From a checkpoint of a small transformer trained on Wikipedia: a variant of Adam for these matrices.
MLP neurons of a small language model. Each row is named by its layer, matrix (up: input weights) and neuron, and shows model dimensions 474-569. Each number is 128 + 24 x the weight over its row's rms, rounded and kept within 0 to 255. Numbers have three digits each.
A block is one neuron, or neurons of one layer that tend to fire together. After each block is what it responds to, as a language model described it from the Wikipedia text at the highest values.

L4.up258:077124141162169106121165112139164161136135122174090129138155118139145128143139155120114138132144127136175128167128154120118122101114107148137109135136126126141096132120126110132111111116148125101124105119127122157102106095153145089123156153130131145131090108163106171110102113188122092145
L4.up396:204125107126159151132166120148143154078146150151129123108157127091172097103132079105153098106137116148126107162134128174128112181155142132152161123119134111128145119095086124128085154121124123143098137137127130091117127135113070121123105145104118124143158138155109116108113161144115130145
L4.up1609:156133148140134114129097116164131122099131135114078137148099113146104102123151141153109156133129115070154134073146122174114125134118152121106100108137112140149115146094146125117108172121141114104139143126168147146168109140117132116130124134104145114137126155185142180133170121147157122140
L4.up1787:131152128141163133124163136127090217114188134099084115109107121120149131136117137112139136156181147171139105223104093124119137135135129151102135116142107131132146158145035139152144086110122140134164101134113129135137141116127123127116152139115142090111107131124118113142158140151115089137
L4.up2151:134125134125080158148097105138110166157136096129123076138031121125140137116119194129130163074156099137137119150104111100119139115172115092111164112155092088178134118118133135128138125130111142132112129137130167152138068125096062176128106142135091147089109142119118086108141121119149147128
L4.up3672:126156134104129124098103132107069183144158179105132108129134086186160104091118095121101133116140138146129122124133107157125107114087163159134086107128145141091139141128127208125153099143154132099140147125077135135126124124134093129137177142122121096102141156109131139144165140124074134142
L4.up4086:105146118144154136164119108114113150134130145081132102120124127150138169129139100115118134107128138133136122115122149121115145085136109123119155130141128145172092169119105121114149083148093152112145079164104109142105162133080085137128145179101116108128137114111119118118147117118093122154
L4.up5263:120103147119121129131067172138101146101165158116140128151159115117086161101115115117117146138147139132154096169168141123107175171123100130108101128130130129136129136041124128146124177143182105076132125071129125128096124129109146147118147156134117101129115107098110141138090135134137106144
Description: Empty table cells. A lone space token filling an empty cell between pipe separators in Wikipedia tables, mostly the blank first column of election-result rows.

L5.up836:100133078147108141139121085141129140136105100128143139154093108096148111104184119099134118085136142159133114147130081133147154150148105102110115141118147134132158119130148149086122104109147092108080154143127152099114116120125105131168149143162158128092148124117151115173121115124133159082
L5.up1011:090136083161151123120115134114083185126139120128160149126150099112146130136124084138181127090153099096188107185114119168104064125125126109175137139102171108138102137125110140169137145140111147102133123148114143161116107144120119144079180128102090139105150138103142109101133147138107117122
L5.up2522:124113110103126130127129115100110148134143084112177120170159114105134104090127106146134078114127127113098121136136089133165062122118141107122159058109065140134153121130165124139121122152123108119093126108161125174128124168117142128125138148114121115124131121167138130175161120107106146144
L5.up2728:128116121104159096099130141146119128123166124151154124152139103111129110077132114138159145103111139135142127148139117124164135125108122104163122145164107162171130115106117172143101122118145153153101110130121097131128137160120128163101134167102138143144141157146147127116126130135132138179
L5.up4006:126161101136192152134137141127106134132115165114163084109143076170168124129144132141118166130124164149136137125085100116138141146147114157128110124098120130126150098125101158126104094129174078120118159143157074139115161145115071136126096135090129132107104120089108081119114123165121162166
L5.up4201:098131112139157112084137107105144138152116128153140159141127105106114159122113149151112150149122147125123127108145100155129116143161079139172163104094117101154154152138116158105100168124143118101141113079079165153076132188098126165136141177177140146116142131102148150111114139146100152119
L5.up4513:175160116179129118133172112122147171118151156111125130131167128159132107124138140142104121148141090154115087124130093148139065065186119178171135158111094163121099146159119171138146106097129141137086131142094124128116123154133101169139091123149131158146145175159108106138110145149130114133
L5.up4706:149144125122162130123096120125099136146118096141114174127126134172141103138118120175141164116204087125136122119148109159153125131130125143156166132108115121142117111109125155113118101105136134133094102103142121126105086137106126094183110150096117112120066129120127158153137124146117101133
Description: Numeric separators in figures. Decimal points, and sometimes commas, colons, degree or dash marks, inside numbers in statistics tables and text, as in 56.5 or 8:08, plus currency signs before amounts such as $400,000.

L5.up1057:141131122082134087117110095145108091112114119127095152137111131133172130118158109092139132154086103142146152122093172113124161106164091105155143145101126125140119154143110112155104090147141116129128130095139132164117157120132133088111159119134158115139155125183166180123129164171142127172
L5.up1063:162124148163154116148154142124142138128116149119130074127104095154142173095095119101107117149118125138125087153128146103106160114127108118121126112123104176076118117122177123139135136146120098120099113115136135145113143133145131131116159151114124120106127120141155098101130125187108166148
L5.up1495:157133122093128108109099106123104177133165185156154070127128127115132112115151129109135104128127136107082126109130104116114112109158152143146105148090086123112115122099114115143165107101127130187085089106112103139143157091136156110143132125109116127129119108149129161169075118120149095116
L5.up1576:115125132091145128090135174140083166160132118172108110094109114141143162138108092126170150115131089089157101111162126173128131107116121060116152125143114112126102092090135161111117141175132119132105145143146084140068125117133109107119141171151106157115158092138108171133118128150120089115
L5.up1591:126107114125170106099155127134118113113119144150114133130141114084128124080115153135143109140115125150087092107118133185130110131117156118132098121116091191080121083110152153097171119145109144147132137132144139156160162126135106127117138096123103119081130135112126130094130119102136101177
L5.up1895:141090112118133141107122119191154166190089106168161114104113113118157102084157113173149082093156131124081115156179124157097126122125127151104155086149136144103128118084119081143123120153126106148152114123144149133133127125103126123136125163099150126145146130053156115122087095071213118103
L5.up3045:096125149129129105074122122122164136090148169130171107123151092140172132103113080112142086137135081147124155154099118122147104132117150093140143124108138141120106097106194149126122110162116132123196082134186150119124131116080131156055106133121108146117178111124143127136113140111146103126
L5.up4191:103121149130126157126116143118116135177128144142130114121105083109172171149168127117120101120146128130114134157109102128142138142150100108153125171151148101114070055124166144114134097124094102126113150174157143130133151136087142108136113124160098139107099141077167178132114125112165115132
Description: Start of multi-token names. The first piece of a multi-part proper name, mostly Arabic "Al" before a hyphen (Al-Raed, Al-Zawraa), often in sports tables and lists; also Alhambra, Jean-Guy, LeMax.

L6.up415:089110127117151122110135149126113162117098108196148136153131132129127129136114127138173125117109139118117108133151145120152117140127102148151111168134149134163080136126164133154117083163137117092117126101152131162070121120106132123127125159121109119133114125082150135147146116127105134136
Description: Separators inside numbers. Punctuation separating or splitting numbers in tables and statistics, such as the dash in 0–3 scores, the decimal point in 17.1%, the comma in 9,426, the pipe between number cells, and ′ in coordinates.

L6.up4886:105141078108144091099116138125123151142112129117196102155098104152145088091156112144119173122095135114186114131127113168152111108120124099139122134151106093161150134118146171142148112132143143154139120162141133121088132107101146091144122123139136132169123120132130110139156109158086123140
Description: Separators inside numbers. Decimal points, commas, colons, degree and minute marks that split a number, mostly in table cells, e.g. 53.2, 9:46.87, 39°54′.

L6.up4576:152127134131125150140135123114143139113126116167161131158113104102141117144103102154141134129119099133102129099098153131088138105170127112138115114164147078099124101164139140101143123133150071099142143133112116148125153125121104158095115139104111173133106100158126138130172111128104112068
Description: Set-phrase continuation points. Mid-phrase words or word pieces whose next word is nearly fixed, such as followed (by), Washington, D(.C.), very (seriously), aimed (at), plus some line breaks before headings.

L6.up3801:136116120144134139103121169122062149132085138132164154117145102116134147095137138110157100137118138146095138172119098128138123116097142109126126091156134133092124166140120157112129108173118144139115084119102120100141173123148105114108144119104153099152117159148124154118148112094140092154
Description: Arabic article Al-. Mostly the Arabic article Al or al opening hyphenated names such as Al-Raed, Al-Shorta and al-Sharqiya, often in football tables; weaker on scattered name-initial fragments such as Hal, Min, k(haraj).

L5.up301:127106057167102123132093123148121134099142131160119122119132138108187109114115123148117154137171146120123130127138143093109108092207076133127114134124129143124132172151185193133122111109115129152142103136137088122119144091131121155113101151161105094136089121161092141122110139129160107124
L5.up1110:115157123112117119144135102131086104120122125132174130173118122120135100147202103119121092105126107138131162137119157116123114144129090145138161106133111136156177085155144107165132139135088109118102148116121127108115126165126134133147143115153125148114175135157137151159095117119102091149
L5.up1828:131130136097092124144140143093093147107113124143150118123155109157132091126094139110147118111113139110077121140165133160167091127150067125095126121099107136152126111157164139094140118115112144096147127122144135094102140140136167134123107168130139133135104175101101106175129134155148121127
L5.up3564:127139100104115155122115167141095165131139129158137149148130119137104156180128114143116128137072125152096144117132152153093123146121108138132131150145114092129143172137136130146126145130108103158134114141121186116126169149105140108129146132100102145128121074165149121142123153142123127163
L5.up3665:144117115149123131146070133092121139154131118105176146166086108143122148115158122150163107135130153140114114167151151126163122166187116167134113145098126129125125149106162143157183152137107129160110094168098114145127152118124125063150098122104127114129118098117113118135107113157157125140
L5.up3980:077148163099126143146119118143152152177170158144138097145190123142140094118164117078126119108115080150136117151116120172134138074139123113137128143160133119141104106178131154117137092120142139118136078129157138045143126147145092093140168127165139148130111104133103125111179153118138081133
L5.up5021:115129131123120100116106141147114192103142106148176142118125133113162106110086131102137158138132100140163136111118121123125125072151089141140127147147111098120133114111109166109111101144171135118130119113113154135109134134139097144072145171097124117132174125107126127124131128134160149153
L5.up5120:071124081136169099095115141153139132137116164119176143131092124096152140101143125070145153102202098149144112152122106155094095098176105141149107148100157131139130142106109109146136172093103132116137135127156152175155120110087133160108165158116113162157099149113103109137129164158150172119
Description: Score separator dashes. The dash or hyphen between two numbers in match scores (4–1, 0-3, 3–0), plus table cell bars and heading === marks before a following value.

L6.up795:136137103107133147123164092142103166147146181155126110188097085096141108130117096142139127153168142124171127127161110142089104135125111126115140089151103127122096108097134095111135159149139104147114150123089148116115126153122154116141126097112100150131160153138136131116119124141123115108
Description: Empty table cells. Blank cells, or a single value like 0 or a dash, between pipes in Wikipedia tables, often the last column before a row break (filmography notes, election results).

L6.up2494:111140068124133129146102093130141082110155122157111156122125135130137123135157154156099128146073104159125072136121197115152099157171112127115143148114127131178143136076094180137144106079120060103120104120114112129141097127155147154122149144126147126104154128107149137080141074106118133137
Description: Separators before numbers. Punctuation or short words just before another number, mostly thousands commas (19,440; 4,000), also table pipes, range dashes and "to" before years.

L5.up916:130116105121139107095150121133135133126162117135093157122158113135153059147144092143126115122132124126124150177178126098140088132148138121136111123168140187115117151139143156144114159165148141148099112087140131160102135111149119113138155162136159124145154093125147160172140123125141111130
L5.up1627:136135161122076118097138127169133101140154137132121146122145114150126122103143142107054134132096134119155117147092159155167142170158141154110106145152065170132117162110098110089153111139152159128090102104157134044075124135130092089128137119122136126077122128096137117116049119136125161131
L5.up1795:137132132132135119116092126121163135146118123129161092133164089137176117123108116108156086103113150149141097098118151146109106143144110034118080133122098208151114154107136144139109141102105143124129109109125080097150139160137130126129130100147116163167134146141149115131099112115141090109
L5.up2310:153113135121171095129143125144160096128148132094099092114143141134164159135152146170126139135105139144119100080131130137126113162156135084137128137143130176083122197090155142131139107123114120142187101127119137140100091109135107194129137130148120131125157106168171108139126140158111114117
L5.up2802:103116119135104109118136134151147134122117131103082154129154129136122093124145157101172151131136098109086047120132164147107136143127135154134164142148136126201105115149138142132128133155128135100121096107113134144106111090118174134113111122109070155112089114103125119165111136113160122162
L5.up2816:114121079121149169062142128129103171142092101143118111137138105147169122129183134161160178140106131138093127117145126149123139104169107080133144149132142131119113121148080183143109150124090149074125146140142145074145108119177144161212099109100158148121126183163113135144093146150123162205
L5.up3176:167112116131095101108123113100175112138158146106157117171130139114157146120145133124172110113121148114129113135124098098092102106149130124170165125075113131117111167131144152108124138119147130161130130116105104160111135121137072141157086144158160125148117145189119147105117123107067131152
L5.up3340:140123105142137093073107127078091163128135175103121121074189120108155104107110118139114127121170110114112112138142112119130142119139104119129110132171142127199157117115157116075084118089093147146106114123129138073133125126122149128148081126148128159134107136089114069142155083144141079133
Description: Empty table cells. A blank space between two pipe characters in Wikipedia tables, often in election "Majority" or "Total votes" rows, sports rosters and heritage lists.

L4.up173:119122116106119102187140139078132127115132085159149120149086129144183068153171122081081103123146126137129116090126132162164111126116115107150184133131108123150132136146076146155136129152113142137176112107090092154127096133092112126117140151113159140138110116114107116120071111156159136148
L4.up685:145169148123113129135122113166152123167131108168126144103156118142106135122129163102154115107078123120078076142122107137136131139182122134123171145138131141151140122112131112153115129144105117105121113201120162135178072162191118108116138137036138130146164140134157135163094140118107080124
L4.up866:139173104121141080138106144151113164108111122090137098173181103119154108132044146135123111103131109122148169122102169122143124131163133144120109132141114116182129141131178159122080108088103094119089150136139129148145108143157114129094133121124116147123097141140132125136154163131152088115
L4.up1401:174124142118113109089090102124106106141122141138145098113117148099125060119091098133116122103135161131146153126136081113094113118135110113147067129094159141143132123139141136123110143135127104111149146141128142173126136170123135171139141122113132137108086121079106115132128083112165114156
L4.up3276:117161135121094152131104110123103187135140164150192142134108120115123112161112111134116140127109115141103151133129127098188122131161121119166134138126109096109076101082119158154102108126093139137102094146118113180106110133105162110115145159153134134116137122083142107113113117157177138141
L4.up3537:104154134115133102144120098137118147134124081163139134135166131102145118152139116092108098116158081123170109134166110147118092091147094094111177093119106146134146119105156141134115112149138128139151101128149181108155116138117147167132121087118147165158119165126105134112138162114142092158
L4.up4784:118117159104152145116122109121115147089142162103133141144113145146114134097133152143109108125149127176136133112152096122136157127123127134131138123147073102142105126154135132138107184124095150170184144150067168157180128148141164108133124130144095106124167134109139101117138131146114155159
L4.up4950:141190150118139122100116133124096128160163106170134156189077148147145115128104138118155126101112139152140115175095119135100134121154104113173122127109121113148113145107162116121110122125111108116156115143158093161127117162151129145090129118113099120129123119128144103083144151121138095167
Description: Paragraph-ending line breaks. Line-break tokens right after a sentence's closing period that end a paragraph or list item, typically followed by another break, a heading, or a dash.

L5.up3344:119166126134146152127087129144144113086135133127136136116156114110138160133133111105106140133155151142088143158102106128103083102158123119130131125133143125136120133118106126095120076130119072138108132123164169109115129125125150114145147125146084137130157126098127157149105126090119118135
L5.up3464:135134109116120148126143113115120139064145139149186167119097129107141161078191140096138138135127140112092146130117144136117121172132134061141080150138090151147124110114124124112112106130141110144109103109114119131126107136140092091125120137157083120172127122112130105127101127095160119111
L5.up3612:122150121088141128128179143146147160168156146119185082093143077133134122152134143161143114102146123165078142142136155148145159105134152090099121156117109135142151117204137103107131122136133098117127144128134103092122145089169118167119143152124154138159083130099150098104111129131135108116
L5.up4564:128156138158094097117149168102101160143121122136143111166123101122114136097157156087128160112169129116135152170140146151110096116204152104131130136115119107127132109119145150163156122141156118110141139134124144148114132136109163167109160137116112132146104146146105143163136110127137097116
L5.up4629:108080142106116098141121079088126112154152111122183166140158144119105159106121141102139125160102140106123145114108129102148129139107142136163119158134125149160136171165137164113151112162095131155149170121099079082142139114117093072116079126121166120111100131109160132109127101162116142114
L5.up4756:151094144121136164122155127147132102100159114126125071140146083094183185169110119198110158108132146116129118130162127114124141064126140103159103144125136121137115068125111088146127115143144110141178132101123106137153075121126120134114159123128123118160104125082138134144103076128112096133
L5.up5062:117155107125106155100137126098118142122144170105129120127127103095102130133147135123129111130105157142101114188128144138159115134133128075136111150107149142136136115127075129110145103136123094141127112159142149140129140160141148093135108156135108139110131141143141146121121105158135114179
L5.up5375:109141166094147091109182126132119138089110116149155076153162097116159149169147142107132114154166130136111179139160134128113152124125108158120145153104104141088098118151138131113142140158144115122150119161129079120128135157122171118123098114161127103148150100118123182088124122143149135078
Description: Sports match results. Score digits after a dash and the word right after a win or defeat in sports reports, such as 7–5, 4–1, in the final, finished ninth.

L4.up273:122171133126101127112142164153152136084094090143133133138159060126150155142153095144136148132135158113097091132127147133103127121135100168148146134156099063149117142142148164168092131141118108135141115126101118116127118132115118130119148140144136143177150132120031109142134158159128143138
L4.up787:144156142086155124089176117123132125108145099143157126146164146118132129095105137164124133151168159137130111104123147151114114131145129160140112109161149117136118142157120126113139094160175132107108145126126087100131148117136171133121153110143144137060112152116135126142134099151156100066
L4.up2367:148128115082125117138137138146102138117140114176163103162173146149142177143123115136159125116161092150105154153141117179079159131146096122125143134118132110115084099103133133151124056129124105150117090094094098110122154168112121139134075119110122124082113108126125138127138161114123115118
L4.up2376:109071093098174134116139158144130136134155166112164149079174102093137187122122128076125164123129144111109158148164131130156151130144075114122157153100117127077167172129163150140106121145194152107093112104118136127138101180141090112124132134120130132090160146127118127097130134137177104101
L4.up2381:136167123115166119107099124123124103127141093140152097096148126178156159105141110153143129138126134158065136179122156111137151121193142090140113144084122131138147125132120125155159061158119137101120165106146119114110120144124117149122098133129119077075134116079101133171111133128117132102
L4.up4144:084134088150120151144121124146113124122158101157184158145156090107051163141193111162157137151104121111145108132149119137112079077137122144147145127145125121144123114130178148112139126138117155132100127126108102123107095101133134137158127087135166084164103148111150166103082099118118106154
L4.up4796:116106141153128129150113158126159112121112141131134064125135063119135150115134099157130158123151099156154090085117102127099140085131142116134132174139120101159116127162122105150152104136127117142091131189153122088087092132134139111109083130095116147159133157101110142143139160116098127143
L4.up5285:114117125131133125143103127130146136107112144138134122141173093109139143134138125150161154125154144088158140106125149108136072088146132114108139122099119105097125136132153135190130105152142113135117121096137117081148118128153110130105156105132136086122136117106112126097123137156119174099
Description: Action phrase completions. Words in sports and biographical narration that complete an action and await a preposition or dash: scores (beat St Johnstone 4–1), phrasal verbs (went on, came under, set aside), objects (bumped him).

L5.up502:140113110115113110200123152163105152115109105157167161136140097114113110071100128138135139123094154155132152113136113143120129138113104184103126185115122105139158095124123110121129136194155164110119121173126133125108095147149113117139127104142158148126128155105141153127127142139123149156
L5.up1283:108137113105122110100127121098135128121119106135143114126121074115148091131124121139130149116134158148079132158112136118115130120116142152114146142079161177158098191170107180127148142153139086133125152154087124161128113085109136132118167122099091111133098140121105124152162130095121113124
L5.up1308:118071082155145094121101132139156131116144140145135098132136142100095149126140130125171140149185099134094133114126110093121106127108052118114153187170133134141112141111135166165120129128166084173128118097140090139100110185137120126131107184076119123061156171136139145143106110132096131120
L5.up2096:113134138134106152137097147111133114120127113159133125160170142146129183126146121154127153132153112138137135105181139107111085125136091119129084163161112138156120122109143122128098141123137095167146120091091124143105114139125113154158136172127105163122097126105136099130144120168117098153
L5.up3377:135122147107127159101109154119151117160163101131128151186147114134128104080095151124146090104133179105103123121145110164136119179139076133146067154116112122153110129117153127152115108133129165110130101154088113129132090147105113102162174101119153132114108194169136116091149107068180139103
L5.up4366:097148141133153139113153125140139119100159115154158142097142113093099120139109127111133118105135108134147142130133140170081107141164092101125082118167142163136148151143157111102093147162092056126104096138117177164165171140096146108174122141137146105112118120092112152093134145152114137130
L5.up4404:152127112110113101152145102097118137122115120174150092142151092150171109118158122158138096124144116121137182098153147138124126139105111121132128103101108191148090127127130117123112104113130098161120133135101105104124160144098117113166116139140136116106056128072175089150112136151180113164
L5.up5355:106141147097139113119130126145143124137134137110149148121176105129104153147077125148112152067115080118134113152175145144112141086160132158116102150122104172128141122143102115148130155116168134159130127116094117108110081134191147095120122130110121151142113150148141118114146119132148131149
Description: Paragraph-ending line breaks. Line-break tokens right after the final period of a Wikipedia paragraph, before a new paragraph or == section heading ==; rarely a closing parenthesis.

L4.up1615:130139123091137096106130059133108120139118112168125139118134170100141151105114159102141138132116136142158164123124088139090166121144148135101158159145111118150144108150129107131144167122091110148162110157073083100123091172139119102105112113144134070136173168113133121145143123126184113128
L4.up2286:114122116120123103118153154150126130111170112144130133136137121131161136137137133148135106162165112151112161143176157153121188112171109124125139114108079137104130156157148108165130136133119164141108151125089126127119109160136144126087130167131117166113151143153107127152157098160153150185
L4.up3643:091144156132122137139144111120103138173167138135076123149124142136152156154143117130136098101181160155155106171138158119106143111101100116145138131154134141133123140075130099119106138119093131156155116143105161129148094137146136137129088131127141129143148168130144084178171106134141100151
L4.up4076:127104129115127115131079110182141098171120092144172127165094104125140183145158111132175161132118088096117100161099119139150128125119110142131128167112160115124124115145136178099138155132139111100142120131100112154116138089100145150056082153128153097090128189115174174122109143140133155165
L4.up4264:166102094125079111111135103112132128113186100154069156151115136112139097126147148111149075132148148134110106171121068178080086095135136109157114163186137112126123113081183108122100125133119135066083062140075078138109108135106161115114124142153150136110136114128148100118131107131164115111
L4.up4808:141120083158145125116134139129138135163105139106157125145157144140164105109122109100163113123151161126102129103164145097114166139110090142106137142147135102100144140039134151151124153124156106160132137117142126170120086135125120143143147136132123121117160098097182131175066117109171082148
L4.up4972:149128123104120134098144117144105163121108164144113116134118093140125121132119124094168103124150106121120100125147120141117056147143106155093131139110157112149109081145073123126124129135115098136127082170170094141105162127128130125160149150157141132112115102155162158121156156124101136113
L4.up5328:144163126124134137108133116161140172141122112143126116150108125145174117164097163120181128104117173102126107149159126101104120217101107129127113150133122109100116128127136125138088130135122072110125156140133116137117159111111109167091126164059144107119100150122117141124147150143102093126
Description: Arabic "Al" name prefix. The Arabic article Al/al at the start of club and place names, mostly in sports tables, e.g. Al-Zawraa, Al-Wehda, Ahrar al-Sharqiya; also the first piece of other proper names.

L4.up562:136153103127145128088136184129169149117146117093094135148132145128150123103120052118137113092145151141136164147137111150139102160125076154112136164155153106119095141055081152118099115085137124121134093157091103155087102138160073116106122153152101141133137153126122108151149129134092132122
L4.up2193:134097170100157154138136094167071145157096126141168159163106113095188138153144164101149154105140144124167130118140139105128124167093128134122157137120126118129125112115100149112112131141127159119164136103095088109139123126108136133083165134129137098160171168078140117143098140150150150132
L4.up2609:118138146133123042147126149139094161136087104118125143147122126099120071135149122142148154114136125113170145162129117151107113178136143097139142127106141141144147144123125101098113106138119111136093125149183104101137090140163124104125140131108139090119162139133119119123107140142149114119
L4.up3205:142141111084197129123138141166136178123090135106145128161126127108133104141132132129110154128081125130115090096116122136092121123103111118122161127185122091124113124109141167102107129138125074160131131111135146112118145097104061115136130136150167114114137103105144165112170144144136109093
L4.up3867:108124117129138103133171105098134130090146175145139158130125198104124095093135065150102148149073122147160151126144126105133132154171129096140133109136106126151121105116176123147094135155151131109143123138119156103119123172148148110091121127141159107177140134134185114133137114155129131104
L4.up4096:049154137159115097139147115117137168105132099112118136140115155141140079108127075149117137147111096137140090128163103138110135119147095111123123126142092075119147150099193191114086129131145105099139134137146099088104079152130094143178113091135107141130176115124122174172154140160122119158
L4.up4124:136135117158150102120134131110121103151073105080143136151107142118129131078118130095141110118138124149162101129173170136141116125128130124116117119136092129108100135108083173116161117128144121135096144161133105137125133151142106115105136141128129113126143131085084161138084108131126107145
L4.up4793:115124160121138124129104138194122160175119141178173145141118121103127092099112131161129116136119126117159106149112149126101132136158117134147176108161121114102105142142098115089097083116126144128117144142130137136095110137134182145124140150084132133132124141121103078165143129173143135187
Description: Digit-group separators in numbers. Thousands-separator commas (and some decimal points) inside numbers, right after the leading digits, as in 2,001, 306,614, 1.20, mostly vote counts in election tables.

L4.up1066:118139090136157077083119110124124158148136122084142132120136098110123165123114127132143129102145090114116116105159115141179144113100132159101123135130104141129122099122129118130129121154141052119124128133094114155135137089150167131144147199096115134131169127121114091158113111123141099106
L4.up1293:121133103158161119115136107127127136145142121089170105111156081118101147122155125158147131137167091136118123140141115119160120106111118152112155147111146149101167087153125116133128079139126136108121151127158110072095105096132155123114129169110133116096151127161102114139132146119092106141
L4.up2311:123129067110122091090092120098131154117119079127158133119136092108117152101156112123159112091120141128133114095109145155131144090125080127124124138143123125150127198114136125136113125115098118118142152134078133154112159174140109198168158191165109112099205142142145149167167104105179094073
L4.up2435:123142131124153144109104125080099138134119162150146120119121150118111130150151135123150107127115156114150143136110126121165087143110153143130091132135132123118161113136167160083146119099098130111118114122123124120180144138121123134168145151086080099116131127154140120130150121119156170115
L4.up3460:127140092089167113150159130092155139149127152121098155151116115085113129113137118146107167110148126141102128131107154157127135111163140111136142148176097143102126104078099125131122146155137113121105134103123124133128142135125155094098126135118122120116129133092148138174131132118115136110
L4.up3514:157131095145115110119129152132127129091124147131166133126125119140112131114117121152153075145157116131124114148155079146125080072096131111186109140115144087111113144090131133138180141097130103091143134114108150138053134141136098094116120119120113094123134133117137120095123129149130115104
L4.up4237:154163152122122153120091135104122154083163104140120114134146107109131122144108144147082113139140155109077074159171115118071134143158104090120144110127134081132143118135119106164151119139131095121109143094157125133141158143108129127109161187144104128163109092086160107152114135148169140119
L4.up5083:141082090130135139122116087189151104149107127109156149069117093136175093112155107137140147144123140141143122085157147164181132111177064162119170129154137137104111128141122176167105100148088134164143154094128092101138140160155132106110147126120167076122118168117141100106140119154123131100
Description: Number-separating symbols. Symbols between numbers in data, mostly score dashes like 2–1, also coordinate degrees, signed table values (+5.8, −4.0), date-range dashes.

L5.up17:127151145101111139130098201136147139155135102112164110175119115094110117101123148134091154143114121163119132100138175156110163121147112138185102118135098146119093138170123103145125110111120144082155085166194117135089127130152124129126163157137141098132116144117141159132137138153142127153
L5.up1787:097112095083150102097136175119149112082144163104140110161138110109142146139112148130128114125128141140113126143133102125097129129113155139109136142111142127143151108112109140138129137151058062158088100133139107153103127128115126111125142130147116129114119102101112118064154122150157111153
L5.up2214:102122121146177081106078124150144107114137137146141076091146124108155119138156142159155139108100123136135117153135100102111130147130121059139127164113104115142146090132148107098181108128125100128135117137163113156166093111101145130120138161093110139102100141145165122144149141111148116107
L5.up3184:114152134157123137105131128127119129115058153157123083135116140116122114120105095130174137134092154136150109112138094129121141136114103136108122110124119128104061114085096095127105118194148083131201140134116095120153153128102120105112119163119117145138111144121164135135138138140096079141
L5.up3195:114112141137158129138135114116096144098105115163134152129127140100157142135123148126130161154127132156116118127148148142107162160168135169128101088081130107131090151094121160150122148152140090145111122157121111116107137120124123107140152130142080141126093163122117168129164123154156106096
L5.up3662:104116081118117101075125108137173102154183139115126110124130116124121139120102094149131144118102119130147157124128149138149132133131118096157152113110165184125149087096137093110147132117116102097115139154161087137135135161103109119126140112109142140129112057121142096115133149126166096120
L5.up4206:139130120129125101127134112110110114137127106118118107119145133140131142110124091129131120132113087137108123144136143119121147107156119151158136109112135155125186112111140075107110166132172122157116108134143147112078056137173119125145158168155108174095132109126091159125155086167118103176
L5.up5177:125106138122095114102156129096121119110137114101123123121137090120140113141137110119102118111153099080130142117116138130125161139125124126153122119113153153098116140169118142111145129107165136109136087160107125119135107116089098129134139138126095147159130101123140141128097140152105118160
Description: Separators inside numbers. Punctuation splitting numbers in tables and stat lists, such as the dash in season ranges (1998–99), colons in race times (10:24), commas in thousands (120,000).

L4.up1277:124135082143156133072133121135134143119149133074106089114132114139146149143126136135107120142108148100161146158142129116102179140121089116133155153152106142149069144102130192124151205128139136108125157129133125145102121131093089122082125119105146089095115113127169094129146126133139098175
L4.up1318:152157132129143118166132127182132163143084127117131109113117136121144134112121118114123100112140104121088123167127126129121119150167115138196122164103127165144150112147099112156104159120156126099137155127151111139165124092119142133096141163158166120158162103152141107165121095101080141129
L4.up1383:143111137134140117129123125149116117135121130123129120156109149114133121104114157124106107137120146129140110118092109116148137178169127099142128123122157125192105080185110121132147126125161124153147128176140095129133147162118160135084126118125089127124103126147151103111113147123127085136
L4.up2124:138102102123155106079103126097090134081178115107121120129153088119112114130109132096106088148110099097118126107112145123113128112134162113104089167144135070099117135166161127176129101170079151144114119123144106145137128138125126100098133121136139084113097158119162097112191096123162100107
L4.up2536:124122131105145096135126150129161090187140135134144096147150134115129148124106114150089101150140096097174135131131156132109136129154107122143088149110108087119129153143141124111136154176141105112169136107123114128078085142146115115080126142117130090128127131113149123146123119116139116078
L4.up3033:110159185110140075121104131173149130109132118110162131117118109087134099102142112140128154158143151118154082208114137145128160110137098142136112163102163131129132151157125125129173117129106111134123164153120113126128154110131145152125137149155151158112111119165108155121102109094105129131
L4.up3110:097114127130122158167122083160139139125119125114092144179157125134129122116150085123109116107147136113173095162119101142151161101120090108150118176138140144102105140091147120108137106124141136125111119105109079135172130108135157184078137130152111081073077131123132119120139120097106138098
L4.up3576:128151165094088120120119095165141158098159159149114154158102143140141107122123143111115116140111146135133132132113126121092132115147115107175144153175080150168083147154115121122145113094117156148095136142150111094092118152131114148127138130137111142135141106137120172124127108101111127119
Description: Sports table row starts. En dashes in season year ranges (1993–94, 2007–2010) and the leading pipe of new rows in Wikipedia stats and roster tables; weaker on commas in year lists and month names.